Part of a small language model's weights: 5688 steps.
MLP neurons of a small language model. Each row is named by its layer, matrix (up: input weights) and neuron, and shows model dimensions 112-207. Each number is 128 + 24 x the weight over its row's rms, rounded and kept within 0 to 255. Numbers have three digits each.
After each neuron's rows, "fires after" lists the tokens most often just before its 100 highest values on Wikipedia text that the model never trained on. A number after a token or word is its count.

L6.up776:120158080151092115114147132123077146141159135133135114134164113160141119124152095114168100127133093089148129118078138112112149090112136148109094118101139118107158117118136139186113103158135125151134113143097132125111155106107158129178132115148188104128112131163134072121111126109165121120
fires after: "'" 30, "the " 13, "a " 6, "was " 6, "is " 6

L9.up825:149156111127104098140092116105146102123144154093128128125142119094133173145124090142111106138097128093172175082120046115153139104090105100128128122178128138123160093117131142134160147133085144148148181091137086145112146147132164144139133127131150128183151118115131156126119081163097188123
fires after: "G" 29, "g" 20, "W" 7, "o" 5

L6.up903:143129138149128138106115112157094125144091121135149182132150137169128112097106105156100126106094133098104126135111126116128095141161148100143127133100137110148169148146150128130115112143137113144131144123140143092118124149159118087170140094151117166122103102122137094183110134126130140113
fires after: "| " 49, "P" 6, "N" 5, "L" 5

L6.up957:141120155117138107112158130161158132128095126118139120144116071142099094122106137109130145139134127154141127175141091144126115126149109130101124130146135121086119144111158151110150094126150124137104077165125129177142107134148119155109119165104124112070134095135173119146109103128104133162
fires after: "N" 28, "M" 22, "P" 12, "L" 11, "ach" 4

L11.up176:157111173129120109141104123145111170125113139113111137100166094139170146107144112152106118137127155049128162117144111133140160144112100100140127109090100147145130120098132192098107122170171132122133112145105151152119100131184106202181116125105131124148153118110180095095135139092115147167
fires after: "P" 26, "p" 19, "A" 11, "| " 8, "In" 4

L9.up729:145147148097127100138114134094106109115111115094154126143163120100146108118148144146126136154176129105134171115118109073124160145141176108119145160168132097126152148118108189126090162154146115121106110150167170148109137170136141116124076125143141133157115143164117116155078131130089113141
fires after: "G" 18, "g" 14, "/" 11, "f" 9, "e" 7, "th" 5

L6.up222:117145139082148095150126104114126108093089126111125106129087097139123155136094132143085146154133161159100095174127137147124135168154164127157151120144116157100113107121105142106150094129171062143083144114121112135170130139122129095094187150134097107096128117130105144150109161131152129131
fires after: "." 21, "km" 12, "0" 9, "^{" 6, "5" 5, "2" 5

L6.up532:111121130137146154114140116139141116132121159124070137117101122163149120146127130118121198126108132148130147132125099083141115116126158122128126136122155101163148080120106096131120098112149095119145119057117166102125121144144131106155146142140080140135147119108111115132117113173147075187
fires after: "M" 39, "P" 7, "n" 6, "to " 4, "N" 4

L6.up194:137113138142137104152096120163160139142131107120089123112120131130083161114145151134131140129148101117171119153117130143151110128124117148131116136085158137066147094134114116118169169118139134115119169136124129119147128127149129152103156069150128139116142149119134085121154096131106111140
fires after: "c" 13, "m" 12, "St" 11, "reg" 8, "st" 6, "sc" 5

L9.up325:138153113128116139130084115100186114166121108141161128118115119101140107129116146170118126073132143114124115115187132137120128117158096122151117092159110117173105058130095111134119156133114113088165144096112121100117157131099145101114161142147116121140134123093107109167163130147149157089
fires after: "G" 25, "t" 8, "her" 5, "w" 5, "Y" 5, "g" 4

L6.up946:143101145069174105164094096134092130112108070075087104102159096169161131120128119159117097161104152120165128169102153135115150098114151125205150132147094116132125131104154137194080121137132112135118116125133115139160148161117177142134170154108160109113151097129140116127118096133082139111
fires after: "." 46, "6" 6, "8" 4, "5" 4, "9" 4

L4.up339:142150146147140151095121115154084158137082159149138101112149112119123071141118081119100143130123135151117084128118141120123142176124116086132142139123150150118189147136154091113147090145164148112128124141139123139121129162124137126140134165135097149163113100088141124152168111087157099119
fires after: "| " 18, "S" 13, "E" 9, "±" 7, "Al" 7, "M" 5

L6.up607:128140075119117133135102101109126150144127062090132117139137147114119147125110091121125151113137185102113131152132156103132104126172107133076125146114107102123190148174108151128105117107138181153151130146087126128115118130107135145156091140106142142129135130193146079135155145104113135133
fires after: "L" 25, "B" 14, "P" 13

L7.up388:122156106133164158102123109142185145107170144158141157126157064167174150091087166109130122105113121122085126131122111130136106122131121135150160105094144145133150160106111163136114096141137128129120109118117152167167146128083148126086124117145141118133083171146132117163109093124169139119
fires after: "had " 18, "was " 18, "has " 6, "be " 6, "have " 6, "is " 5

L7.up165:112119101172127120128109128119154145120086110139081133122153079133126130167131206125106143134123130120149163154155145118150156164116165110142119123185135142115117124119139114110089136189159087093080057100136126135144109136135110140139144103150172126143098133147153103100132136138069139144
fires after: "t" 19, "g" 10, "me" 8, "e" 7, "ot" 7, "n" 7

L9.up455:133080179093114081132109162115133161143098113097084141115155149071112153150089103126138140130103109103176088104145138148106121108109143098150129134136130122156117102125081113133121130164133102154155139099092117138055114145152127115148148149156176119138115133123161133086151154123114135172
fires after: "A" 19, "B" 12, "Mar" 9, "S" 8, "Al" 8

L6.up793:122085097154148102166134105170106114133133137099098091075117111141117108171117123130122145139128122140143131089088126157155133112124133120127150170150120128115122114166104143132144105068094101106107148122175144155159176159094148159134096139129115167137131128152110140134121112153101161089
fires after: "." 30, "T" 10, "ay" 5, "L" 4, "is" 4

L9.up228:137137131155156114131112126176140120114106124112102157130112156143127121106161113117130108095100089131156100134124119102112124099131120171118119114104141146144139113175154146115141147115127132120114132140169143091087156096137132098129168111121130109136164120151091121113120112158168155120
fires after: "c" 20, "it" 11, "si" 8, "St" 7, "ec" 5, "C" 5

L5.up440:131145154109133125144112132132114144134104135154154073094129128101130159140082122123111129135149144116123117161078148146144105118078120134121101103113111094132134130098119143179142067109116111117099157109124163102128124111074149157152132128096168151106097108109098116148121100124125137127
fires after: "–" 23, "-" 14, "200" 8, "192" 5, "201" 5

L3.up390:113122166147085119123096083162165136152127084070127133113194157153149144160124131118139108110140121110127127137143168115155147148174073117154189139135124098107131105094116135140085147102101165112142128127150153123132119119142089116113130129125164113106166114116136136111136109176128166130
fires after: "| " 40, ". " 7, ", " 5, "- " 4, "at " 4

L9.up923:124173163083096126121139133158115105149111147120134149131162124106138160133101085126106103124147173131120119131145150127121134153129113105174129158112110142130156110143135133114134106163116129128116114134141086107138125172106143119145115131087144148151101098124150125137130140113149115151
fires after: "in" 23, "| " 17, "sy" 11, "E" 10, "In" 9, "me" 8